{
  "head_dim": 64,
  "init_out_by_depth": true,
  "warmup_steps": 281,
  "decay_shape": "linear",
  "doc_mask": true
}
MLP neurons of a small language model. Each row is named by its layer, matrix (up: input weights) and neuron, and shows model dimensions 341-511. Each number is 500 + 50 x the weight over its row's rms, rounded and kept within 0 to 999. Numbers have three digits each.
A block is one neuron, or neurons of one layer that tend to fire together. After each block is what it responds to, as a language model described it from the Wikipedia text at the highest values.

L8.up568:530534500592530482563525492556532501521457464449501492506639549551449529527478470501508487510572557442610498445637458451412547593452501504420479426488497513535440379536428409504576551497544563583492496479403504445564467486472522494548506498455495480471500442551525548583442497458551537528562527445553493540538465504471499528511534486536468478459512556511486516492607514522448418618541462498413324554479527519505434447538505426455586423565546340625632482459587421467583455509458472462501439402543551556489453465464
L8.up601:459332485402489529528526465483492550548438596594528556503561498564561433489524482513440485478531560576566457533481481466437511455526519544415559566474566455520514540517463506429468553490514481461502548464480489455508503498453457475475517574502585484444412538512539406524488485438688494609477630464510475542483407513507467554523484538458447526427457486503407466624500461429424504464476486553449459460540586395619445534466642539516422527603552486422551466478415467410529445493477532619476570525460507554462557499443
L8.up1004:435477489478429494530528397499512502513458506554455474576555528545552543510566509503581466417482557475504424403569487449495521572467492493534469509482506506592525613532446483533442495524477491467469534527424570525522498591500483545454502546512499409549549472548509515497501411383513533462511537498404511528458525585453580525503418509506438476528471504543500530639496537510569481548467499596474558519479418568432466485459552583495556513584476508433465537522555487408561376556535447520450536533502481562480459492532
L8.up1785:509517451480473493573573437481482459435470522535482585479590519561599529460454468429465545533463486515561496473563397413572588488381470569414559511488539412410445449520496518478569537480499500474500547524430576388465561542450659511506564500466442419499526510502507545497453551493517609563498508511573523537476493505499575460512520568487488527455427572586457533509563450412473474434455487614432474492611507475460474501423533503558459552553519519564534518451458530473492539541478543521471490541546539445494464382451
Name-start in lists

L3.up322:542449564619452504511557493482509550431600519579547536491515554585500466514567528544528497511399541548471441449470465499486506529470570521405475496437587520471500522470478551546553458531572467546495493456491512483457458447481438475522531564554530533557520482486518501479398474521470486439520587493479531479551459464447400535530451490515439486551583487448576559443510530375600392480478486448456497515425476528447464506518490515445542532543630571453567500521564413475525554538489472540434440602446520532442495521448
Clause-opening connectives

L3.up2371:494439552494364582557473446575538521539478486486535525475506459585429503532465418506487551528393566476584583573490415477427449530594546500506495524542521459484489561491505474483513503551589449434512499515521521522499504529501519573443495499502442554508483543517450495481514517486522518511530545509503544505485463452552414509523457517576500517437475562478453453535506502457437496430469520467481515499527475476472528559523370590496535523551621560589530477491494580431493447522484383529503558465402457524513466406480
Proper-name opening fragments

L7.up671:445445502489500573505418442503482593483573496525531526512534436555567588494513559460485513414512499554523457509497502534450439549588563498464514487525529518573452418493531563606564488570534582504513525432483494511502433438432443556450516479518477513522458497503376559495421505500526517479463617550537449459501487491519505437519467481502452469540518560409503434469543483522517518533575439437499518516491434478521557528516451437384583507513421446497529494545428446513504530469403454481497456414391443526534516565495
L7.up737:519450416401430493537555414509528470441539426518444534477483467456466542503485611526658489524530540516543443492550524506470532516479577511552543507503471612541461454558550513587489490502550562511535554478485539418544471479517435532473465465418497526481493548495378512577503532369464598586473604494451470423556491501539447434559437408486488496524471536395485539516590516487475582451530446404518531400583508568503495475514461558494591493564516449459504469592460443566451523530385526529461473397384474500502471571551
L7.up1753:473427413442500496441482502494568401400482608509403533456579516464585464523502517438529516484590458492479467459524513530498471454529503533545448551496445555506448414490528533548456503491543470517522491525496597435534515485555553586456595501427515474566469537487555398488501481543447564537488583546471504375557446549543520527480512536445518555501520524554495515477496547478508473519601459401454492472472533560460491481493509520475470516566463523488523429519512471426524520424499542535528464503442505502492463521364
L7.up2160:493369392434475478550457485503458514491503546481478513481537472447540555466508595449585547542632486557533556466514497481483471507556501528415512499482528541525438386523501512639518578503544518434570559499406606412592471505421484526443538436455480537469513532531422545492519506506541554505541553480492457430492524597547474467547477389451431514560497563392512567439557483567535625515556407391460428448520519590490525496471549529439474477484436482507444484541467501515510523478447471520457464393469516556516488578587
Subject awaiting its verb

L8.up342:456439518498485471501552488471548507454445450483522517643532528519467491533539513475501501498513487498512451438463430518465540500538587487589488574495536530482490482465479522497503532460497496482441498499439570468587515430547498527545517466472554510499511468521465495472522558492503521523521474507557426430581480552510454437480559439519515556482514482423544484517509430492561505456517425507455529513571524538507529487456423420351554464552451476465613482493495527487445511422387401512427491392495554534497410571509
L8.up359:461522481545402472584512470492461445443458537511501535497474551545504515562530485593524539510599408511505468443530535525451438467447575524555611454463518418569470552470494436468502496513489503569424420453482469428526513546416514494521490452499529486559388493533524459449560496510605589561536437582535474497581505531545553479446557424523492496494504533494554464460430539519467388508431480492415424493511472494484463491517485441490508515485505531499465533577476482549534435442536436540421478494517545515523358470501
L8.up1258:542464548542498435462490529544491532452492530585569561568502606494532494569503542540487453488531530462555486473436551577442515509519492557522558518520543539528566461560424465482489504480558442512452453472521562493523465464527502458548575467586590505511472477568539642518504548406457532432508467510474541473506472426535533508525498329497568496468542541434535491494502440479546531576464413520407479436536476629553445477426475522456471492553532504510511482607468539380576510524450465396511517449486450450549505485494
L8.up2373:527460514536502553555448492569579553430488386546561460478437521503545551446477458570526603485471521510514557535465558523339511479354533625599526427495599458582498547465422498549536486486567428545445494574540524536481496521596457441550454571467488522410476505603448511547553552455499505538559483522429507431544513535593501499471581459497416549535502473443556564575508456494562416432447455518474410436469411632483589436465495465415498567484579441544540515559577510452514562643472411471499568455527439564530526397437
Plural sentence subjects

L8.up1407:490470490479489544531506467435454504452465500571548572564434540537536606547467531565532552461527471504545488466515493459464531512510540509609523496473537628487496469451453501474435533508482508526457501522495509483549452533553451482506482438515556463526519508475530441498503500374410656563515564417505459460578482484425452429537447452422525493539459514402477466537504377395573501488426483500420493400535547553516443483498461520454533545522588473455522513562454467524434479562393518504530608458486553476481431582527
L8.up1470:510441418431438498574597452494483411421511432591432530493477492497494474513488481471579493514587510476528519463560528539492499483490562519535469521502503492431469521521559575563554471480494507507500602495481526354589469481511537542455496511394415436535487536456390500588521514477409548542519560519471478496502498438518504447529522480422513439573507539473509471451500400389535582489508532494483472476467528506427492445518546583476524468524440532454529517649492546460495501562415521532486548411385483550553425497481
L8.up1473:464472443448461448473549462575432483453600544492452537456460448440486486543493531504554436528565506476436518437537508407449558554507536608524372529504560607587491379575498530525503479529554534495486575427469488487592490510531430548420479478499556497460468528522412524581531530509516589507449594473490486475505507557499473423552452418457494429534447538410452463462585503506563596463488429525405460447539541573445508427446482584500511472521483489473574406536491473534453507539381511448524502481420541551391433522518
L8.up2109:465441479480484512501477454505499580419477462507583529563449452557536505565538587554491479494611521506506522446509485427403530546514592494569501528541533634551498452534469509515513477495519413541543526508488515485519444482468488472444528511543514506528461567488496480524468520461484654550494519453479490432532519524428469421589484446500443460532475516430444413487530471461672526471505433522411453476514508556540461465452390494474513509504548503491559481520457508468458603544384422546496526418489520464507435587459
Plural subject before verb

L8.up71:531501487333474492522474511495440441535459505539543508480528398555538532528489463550501514496554486525554488463432512502524474459385542599452567452566495513485514548422440419543488446519497515506586502521493493538538446524471538508476520520472488484517512633518516485536502523470504476555560483474461436511520376526666585484500483490441460473420444514522482468522527492497499452499535524513521443461402502511549472463557492420502469454543543375466558475480429581516512474476587418522441453482433511560494530450506
L8.up241:507496463482512490487510468584478513535503503481477435480491508498486530517487478460552469391482488509560556416501488491544518554377500487497463423594515441385597513440473470570493478473510465530442484443523439510513424511477506437464568464453452471450499533449584571545489432565539554501558539517482463498469509516543538534432407519488517493497512483503492469543442519507493470414503473524531437418501398387437518410572557534487488424480468467486519485558468520535558490578456451571504411441478529537508431483539
L8.up956:562477519462389467552514503525527533540546507491538538539599528550445535543555502509508491473543525423656485468540441411461499487350516552485594467536526513457521490458544457518469479478486554499479496523526596455490540435430581538534468493507475459512409566576428615578497548525492530542593507579447441524499519522584569521565544489565476531421454602470560570543542479494577572543557503566524531531490511463430558475460502533465503485427575503514557526538502535466502516493470352410442554450552450558496458466487
L8.up1845:542502476410416538505602459503509441502449468533523457447524439609582527528520461593448528477497450567523468468534455488493648480464528515439522504440490458475459467470497452637472530522474512465482475500548578535553377485387537435507501506425498485549555512506503574486545522536542569531499557409470397486497482509482584495506515471508530449405420458466512462549585443519602532461488435424519437571392489559522529446478596419525492465424406519516477568498402472524400526529524437509455515424446534478512519470495
Space before numbers

L8.up39:480514528513388511541444460532436500487606464516538501500426510432537544440467446375457543374526578521497376453465421501527495615466460461476513498477553579462358468447522428473571599561514484607571526503430517460523546534502503483538456491430380542522478496439449487511535570505507519569560564619485528429581473496560558470585461456489494468468495473531489566517463455462430454465531549503452429493469396550546522470446434501423466484553476455484622542530475474508538524563505500487498499448437529548488495526455
L8.up702:462471500523510432571433470466467382491451479605535554533497505481613426449404503506492502401549484524502493515530497495543519558522533493435524412520497448514443410512387457536507621460479481442569617534520575457503466520419494430525430494467373526509526483476477487523476561510589541557574534460462534459581414609506403454471506500512514453494468471544541530475462467476458400513629442504515465454579527498513494395488498534461534500524478483506548420547471554563495563426563429431543540496410553475427570557532
L8.up1997:423474541387446412495484495508561497476594571559482586486544492508630494474415455531566560488533432455537517478570551467490570468507661514373477455422460591431480505523438473444521517478530481458521517491460484538559479503479524437491504506507391497548451448549527446544445573500468508502511592495521481425528411468515467475527537474457537366459508532535534538443479517468504461470445484473478441539508562522373469443463501575615487544582483484451616458665501525495499532488538483480553493586562563444451505499473
L8.up2324:440484469465453486591426512497440459534528538584531604467449510506541423453485499560560531447526560443451414440528604461581583632492573514482575414515457607427477415411461431546539470566477482484512548547461541482475472432551524379500507478450410451494419522493526407482456487460511536544518523565445526469502510541571440485434446408550612504490468517542523477452427436441522423476532503469554491523521514513429460450472437551479559464581499495534472520535460539525618490428440479421528523526456446504528502535542
Early words in quoted titles

L3.up195:515520527447523489493481455492475531518611515531480454580498471558489476518484531486480547602511503490518494431476459493458485529510497486497442457482390518533547474468482574551467470473545426564495512495407476520474425532512471483515491554374493488523533442504475569521484439545546476486475538521532532359484442589504484525505530538536539495579490579473474470584554480498510507585565463499498504584585513489465554435489484431438494471519480445533521485513497415589498511456532518614526503477414604535435504448487
Decimal digits; "due to"

L3.up688:539504558556464471621462524512446490445554466515489542552587533494467454524436492523544551524544521504546419497513526543468516502499574431464524522456529449528534430533475391591558433585592490478533474482530442464526484454532512454382492492496514570515383605477523476405610418505576530471558572472523491522618484486495501457479507408529480503480601556424582494513530448461480492589428460461503586537478573467475559508458486521437473450434479494471546475556380538413537496430385482538436470513528615534503493405519
Sentence-start subject pronouns

L8.up682:426490433425460473534558480470485472513533489544538538497571477483549534454493516516420430451513453379551491481501553520504474468489492598500565465548493570609564510456569457463463521567542493481555526511541581596574513405519513468492467489498531437322534456510534469570512501390515584550507462500521427420595527415432550452467541576454519505600548526546526470537520469489475499429454512510503585424539515578464473491422502465496527484467467499521448488484402422475543573494554546494393435502460477479547429484491
L8.up927:406544474484480454522432441366555410474535438497496473560513503502512478445491469460576526479586465458602457509469538386466436583584543543432497483466525570464403446503502506495586521506484441457583592483441542515600466473506469478488418470423481483502557548495453438552452544552517582609456546531472576387543436486478485463506422610463520484487453521491517484539503430508465429491531425475533469510555474610450455475489496460503478430574444472522549455570514522457542566464527534458519469579465485530441460510480
L8.up1018:438477418512520454532482469353519452488495477485499439504592371468536516371519467519548521439506531514567471501509559387456507556515532565485534449485621501410435474484495455545409613522437584465575534462449597633533497439456551489442509491456471496467543520502538535437466532530476552579484510518482468474478426529555490497557471563515496448455529398473517611567527394411538482458528375581539597460490423537521453544464558548545430423442566515493532519556406474454479550513545488411519410474523508462425479459488
L8.up2127:454495539435520549437524497526458554527463484578469558467529513493432478513477462490464586423476513560576396499498460469539456510526435458501433578537548590487490457508448452457486521598451538523450560444516493532548533434471494413420458430485445488506490549559534459470387502492575468530440519547455531440563513540463425464584470470480543500588575526505518481512492466423447428529544447501437552466487455495489485473547523662445561451481507551489502489457589382530530551545485439447536529443435467532524445451466
Music release articles

L8.up1069:521443580461521544510485521557510419500482494472406601410486457515605422542429581477468573519453486483475461490590522452420608540460501492491551455477457489476532518519665513483578527493501458454481466569452597459464480583539548456426476472437509527516491482498414524505469482536439515578468486538453613497477495501558601412524536454545480506544435562410569544442510544445522498449499487606514474490514512528488435524460418497505505458550530576552487478488459428496516422484550563496444548532453490575497428481453
L8.up1686:540513449499535448532394499574525486544493556512444492518505461519527526538476512405537492579557494427438441409510457436412581528431534404439529532443422503440479528506512552468535553469480447404565453465526463418543437471530492535475507467380498498450496499494413527424480473538541484479515563511457546468498487512550551513492487492453506646463563536548450507510624508512526390426502328510580546616572499508605514520400491408494465507575536454657587492490428411445494517479491575513524467468410467508477434492424
L8.up1739:477463578427513495470484472477515493477448474506433517440501596502517476497470449493539568590528439398519505474548463553418606585432487469429516448449445435474495503515498451505522516473461427484544448498465485594512370560466370527543425544444528493535585530465509486467566489522493557390563547424507475465585374517545567422529527456505542509503570587430520528618482510493573345477427532513521470443529486557473511488500511557506494535541527426456495500497447467480459456562527452488480507491489536484572489441533
L8.up1786:496424536578532508558563493493516574443496507600441499486579483473442477536562559464424484461560442437460531364559549490379457376551538513563482474511456520505555473587470463521534491519523526516461465541481510589493411448462536516459455520501528477400530449494495486554441476437564425463539580498512511534515498485475544439500454505419501525548588477546533454489523454550534498467529539466425463552528462560543573539501499487428614469465415461565473440519395454528507482500476493502516496457515513534541417525399
Prepositional phrase heads

L7.up625:533425430340433460542462423514515495396488560557429518470554481418532504436446513513611567557576523515535444417458458469460521525453522467533538528401428508549527458553524529593508556547465536531584553471447511458576458435495499481402473442489462514529526525563489523502431467480455584528518527501480502464595548463490464542564569386485489534542478517464476516489554476551506559519460509478480464488550478558555481467542541524524511502474444473513508515591544533578520487527494459551417496507427479540459466488539
L7.up732:456452481457425515546563481486449536539487493491414509406482536490487512548517490501534511466486548570513503534581492542417579477494511571521503543554422581467498538497482429526571489602610557493468524471438593552475504533525511464526506467464594534438404577548537464511441498462448539485526516450533482429576500485549529450557482429556441503594506559471537494513499536483506488474489483455490530506431469468461448519355531540455525439504509474502493467522528427489487458567541558480449440454480506560469453595514
L7.up905:511530471542508578554548427474468528380495484472481478398436540489489572446518487499537424451521593499515488486489537589489446484479501532590473533489531428438575482564500479545460543542592554519525541482512537527529429461564630486468554505474562504515454455598473414446486480477487517474544446459492437475540476523462440483555491479477515580597523506488572490507552456539505549504431456578519512518479316470410502496490454551495539570561593471490532553537554521515513512627527423533488434419484545486505508502422
L7.up2489:501445395409455511533533469428464451527471443540438567526444524476423567461495525481479565356627535467541449439513491515548563463412567516476544577477501501413522622522519474588470489601524543495494509480496518505585485419605433490445466470459466492443511454494483526510426427462473540512526560508508433441545472461604421469534555429450487570552530558470502524448522550474539564496452415371497523414473491575489445492604480578531494526520510471519517454551509507564527537499501545546477503430488498482521471546525
Subject before main verb

L3.up937:498531519545408450538554451523487478398609482549592482530444494567545541490516518583438527520492537553543398464490585567465616523572521478407510577355567611494546417486552539417522451421459482459543393522463545514463527470519483473559568502424507552496433392501423400592484525501534534480541473542476528505500456530475518484572475537496446433416543536440562455534490545522538475457468476431451553532471537487488477553481574586498525506563492542539512404551504479517474439496429520428502607465560515504422559430447
Decade digit in years

L7.up8:487410517454466477479422524466531492528502532416543466413487452558644510478508493454484471479512436578515494501504574509471520523537461574553580502496618537492501363561447498470465561581500379481542486560488537525489455513567448464512486542411443564383402541447499370445522558455475492503546574514553466425474493586535513483565509483531540485468524549442452530491544536442497497464510471479538468544430473517506532529444488489457475479486456523492562474520475590495497585388509522446507486565483518573546467537505
L7.up118:519454488495450427561453496482440465536600440551484582550503513535490500494482490598519544421528457620505540543509501540508532493557509492390552495471531473502488496475530408571518484577473486477495595540454546501493462475444439498511502563609417539445434568526499500449545518485488486614479442474480491461498500477600491550473551567472551448435570486498530539405512454437505483495545471444434528609480494550526424447466367559466564515523476396469552507580554480508563469510469476420514460560467530470455490515409
L7.up650:583546540462491499517513499507516581473480513478543515510514553484646581513514480543536475436509476588533521482557467509494491514468592522475482610334507555529515452434477323496513504635549508540608483545431521527552498489492471369528533448547542465387458509461438545551454404477510467513528509458501486483502492470534504479498429443599503457464560553442506553536564475540415459427480438488502491573524472597490492381452493485507592484448527408470612477548483458503426554520464532449476559395532491488366492461511
L7.up791:418443474428441505460515460507493437563504446539544522468437493475506512585394508564478435555569399504551522501459459506489532489507571502501502509405510588520456460539411496477463428499540533391633537578437533429532514569507458544449490478423494498438521587403470489392470521584499598611461490510359551413399455602423449518490435571476521494465419493482472476492552519439486561528499512554511563522581498513499557418475580489564463502487515450466497494501570536494567429453607439389475558511500433561508531480511
Year digits and quote openers

L7.up262:460484532523541412521529492497530535499515475507539564461538538566604492638413514548552508545476478473544516407544524505519461520417447467402464400480483533539494494493558471489449499542568489539551533401537461514565436538490534548408517484480518562432435430455558474605465496495470533462507527545478533403496541495472511518520571523516510467499466553500474465565512474520529462425472598550507548504572452546484524415534571490618542516494458462438492420532548506439475485477541483509538540482406533500533522457494
L7.up366:384481364463507440499411521453445466519498450582491547570513583458484528446536485567531505502482477458562496469459531442518511605494470628420411535457513552539489460460575462528522456515497549453503568449541534496600577542513517467458457514539494517564420566513528458521393541469488525488540552569469468490530523501525443545532579480439440498460476468539521528493498512499497455563397381523549523439561498510501419565373504478513518408492476468541545477531540555429495517454529531479497427561504511480560410476495
L7.up396:438427480451437495534396482499493517492561485561541539547512454548576494472375542590436500568489432511530496560496528466564474528547527442400454454446532532497455390370564432591544466517482452542579499521504468588509492539474456508492454471447515530448464533535588465572452533508551587485518566563508521446557520469466413421658502506502463501545424513437547438524484380580518529489497456415500476469533525508507512538402539461601458492502401465501498435557480482519471531551427512471528428550447459488514568521480
L7.up2301:429450527534446441537499464490463490516463485516481505491528520446548575559530497596540410453563347373523521444454582529441551517536465434418475502505527495547533388554542426548499510541390488499536513506522494556562516430637509532518500497464425526487437445471518453539457501409529496493470486617476510511466472479417491435546478471431613540500517481529515521545474450497556436528606484551429486532523441463494559538550482477528530521511437527461501492492475482459525528451480509526500450476451521618532543573443
Music credit list items

L8.up374:462471461413429515541587460508509559430587487553515581433574538493494540437541418440562556545564507439570434549484526539473553481511668435525515530523545506531469487479479536565520498617564551465463526533557484557580505557540529530493469413340471464539523483472459488583469456425461520548511502456512430501532439416538532496501456437392497483519393557513524513538480562527514506481486483435504523484498526512484380505546459614471501528550478518499510606625487497482498512534443480497468564482478495443440505417527
L8.up530:573411424491481538551587488559558527462447418532530531442467570534432486420543552586484473456460507505455497455456542452444469492527521450585486523447494415415423515564503502530486540563507576483535534445576597499587414537597558498484531504444487476519589398478501460517416531446476499503467522448482467448568481416491500517498584409452511541576551620486533534522533489509479527522457504526533521514476418534503425472490444564537580572608517526587474578509566512547521500522492497590466443496402507518506483447537
L8.up1644:533428454488504467538553512436456542492381496507509528552422518530446465483475484587542486447527449436496491493574544475414572495509510477515456579551541636527468523475482499520503547567510624493481494427558516482529523411600377439417492495471479421464560520523525441544480478511566540478489549498475474397555477500489523476563501470518473465485523554410487520500566449446476507487476471464529534417517516516526478531456514524579464443449512544550445450534489506487477549556489428517517535507526522514469470537552
L8.up2363:520444490483500509562528464484514461512477393502463574496601474509484598454432413533487567433496495508545475473510555544441538516459566520391504520504517513481422443470523478576516545560531522454502516472508643444637470563505523523480420429486466473518606492484451406513448536440528562474525543476549388467552514500587531561530525500355533425496512554467536538420519513489416549480457489487498511466563494556457513509497467451518508479454599470507568489544512504433598476517465489452477461448496517472466415503517
Sentence subject before verb

L7.up97:464514542495433483538529434525540469468574476534562517517527512578505517538441601511477518453614479545448426501457610505456525454486594445537528469388531485518479548469518513501519519481526514609508453516448575478561513525532448467491549467530574480513371582531485509515458496532421588559586544541448497551608519527474517499470524509506417406466505522457621550526444515501534507482435452444460500558481459544523530516390499451467608435519485468504479542537516573433499638484420488497490580543512572442603494458461
L7.up209:497537432472419515552518461449547424456640441565556458500557508470517525515522498504532451411520539514531425441464502491505526554542486528461511497471502460483534465422544528473558562512526434572496446452499537458504347438520524566507497499518438598449523468507524557452534548462445584574497568540526509584608457511429538463509503462576473486458465505458529485482532514390440491535445459494451519478476502517505489479423598395479440457464524499453464592540459495569568565495446472534520463489466482479453497497511
L7.up928:535503518541468479532388490477469536453553432594502477494587523483504611406526538524498477449510470503557482451563518512483445469626549490452568494447481429532420477452442515558567497549502508543496547496557393478536510384495545488478528486481423518491394598562459469445476520494525606567561536470435507570640479461422522527525470548500514477463485474496542512503577536546585430512492494505386350454527469544508618478467548484455467488529518531504611521497436484546536513591516476539493481477468495553549469459556
L7.up2338:448467483495510485501545454592496487539454419595537459476515510461511551474437557537534542438478518453516430431527513557567543535523523542490580415437540489550447564440540427557605523465545522509507478497433473455522568496391533533522487559508433580559505536535546462534491586483469527580488515606422563480584486587533536507496503480522478519490546462500548500599473478514499503453530513500493499525609506410519566439407540455549545589556512455495460480550450404567548544441440550470411421474509449487411529489499
Plural head nouns

L3.up1517:571516543530438441482464513509456563451576571447528507598446573479492436469484522559486468445477470600587552496531526457525484550594549483434507536470534563408495401484437471432463554559535511453528483489522534550482458524499549434421494442496477538412434501465500510603467418569599546477511524546524444462505515546498502440550511544490571429384563459431560542505534481450401421565530526499458419508488459539550556535455530516455597604561398551518497580448396477477488532506493512480526473470519526461460489449464
Compound-term continuation tokens

L3.up131:464495479462474545521524453466470422473519529570545450473526462499468501577486565532531524443549507513502387488522531492494481550498609496529506390419534540596541534507477487453492582519500474568518488486469473480575453560574491477559599562586568528353459499588492465483395537498448528554545504633501474543547501553481519525517483528456498372535445492413534548559451581474509414449501525477523480490432441522491434488394514350446543518461487478446549518539407547473487542483454498456577512488569458549517455457448
Plural noun endings

L7.up568:478517435430504480566559457458554501438501408511610462440471497504518491468552475550566481509555513522568567539505471538478528603436447598468570459453484598495557460474518482643446476580438416565441459462440482465511444525480549568481598544511542572465439603510521487471523642558514503431502480461456564468502519463526483555467484471538502421405508454475523504462452450383507467437471452440514554474470485501478565522437566494546429457486510473441501488584458508448509433492450442486574523474501412500448421397440
L7.up1185:553491487461468541529511479488490423551489479519537530447521537491588529537503460676510576487557406529519442477479427491548575525479546656425488491504552491477531496457496505497499515538478465435556503527526558539609480483444492430549551491543433507457486423473506453500463586443517434583542527468500439477476450481540512504532436520493593396495449443515560507471506504498472476510606425495465425483464444514420554538448503493464502584538475425439607504468523522471449568545531487476562477557418499530399534445439
L7.up1231:510434524444496461505506493498641507430429544465442521433501453594447515584544449509480522567521519454605468492522398484515556523414525487450511480503444619520527482464524517514584400522564408467482496461434498524488400516467486545370557479548473468459451514504531511448491564471455388514539529506509528506516399403508544551461459495552575530525548562508536449497506469410495452483600449552495522386548538520510487503437500518481477505547535461473524428571485493524553447547510407465441496505562357590546451484344
L7.up1402:528459474473462504537440435475539518462448548556454491568477524519501558467492436526492537429501483487544501480516492504474591493389491544499582479480516466507580555519503457469430487569479395467498462380418466587499545506498515481424482631535475490513437468536526537482485498567478473478533473536452350547439439361497501501538557505514435556399432514360522497504473517427495549433507519559552473466493397487527525491447570641543542519590488451515555307565492486486514437472520501454495533502507459512560502525502
Separator before numbers

L7.up564:487448517473496566557454496483531468453521484441486564534566435530445480479484486457506524415576570489675505432435460490453476603434530546477482565434489566454479427355353568589521473532451452496538487463523525553515501464415554433392496465480470483463441511540496476459455539442583571440608588541493401429486494462480463493497472566475411443475473543475528499539552494472435491501404512513406569574427450574461494589477432575559484445474575543539493498520480435420478508532505465494511476442353537484444514478546
L7.up1095:507547521319436462524574522491434487507457390571512545484574591561456471456371484555560526527478545450499509466518448442412474498565529527386450430537589431561528514535542551562445505524486464485447493596395525502469535484562511471501462492546492476484467439502531529487464436500457526577489561459493511507472474473545507554534546474546515553447526498485470419474392427556470519502492426575517515510554535399456454443525527538456550394446611455504510532497525528477483496482413408504407502418422431464406453469520
L7.up1108:456466446425380506495500466434503407565433570500462478512537539586580498485575479515525531411556515477467500417521520411492520525455461512424504462451577588455464485622495384468461507501533563410600523548435451539449537500493571469505588568485469567450470583428533512485536543459548520453480646537513510509526463475534428458503509502511539480470543525484514529511551494530542470381439437460480552488544466487528525475454508444522428483569430462544583456459477539514455440464464466478470449537506515484553567516551
L7.up2344:588454522359473493536512431444562506464416497493501512514570520574507467480350498446509473507537516577560512462483439504415462571448529511493520508456500481478515445538501530613433561601519441433542553544506487578514441503483489511412588446520505484437447548490484496495526550469574541453486530445509524472509480478558511554511486430543489524427419537478461500599454454476433469481538494536405488535441537493576486633472481555490522495509487466592593574450501565462518505541353475511477490409479543448574600502523
Japanese name fragments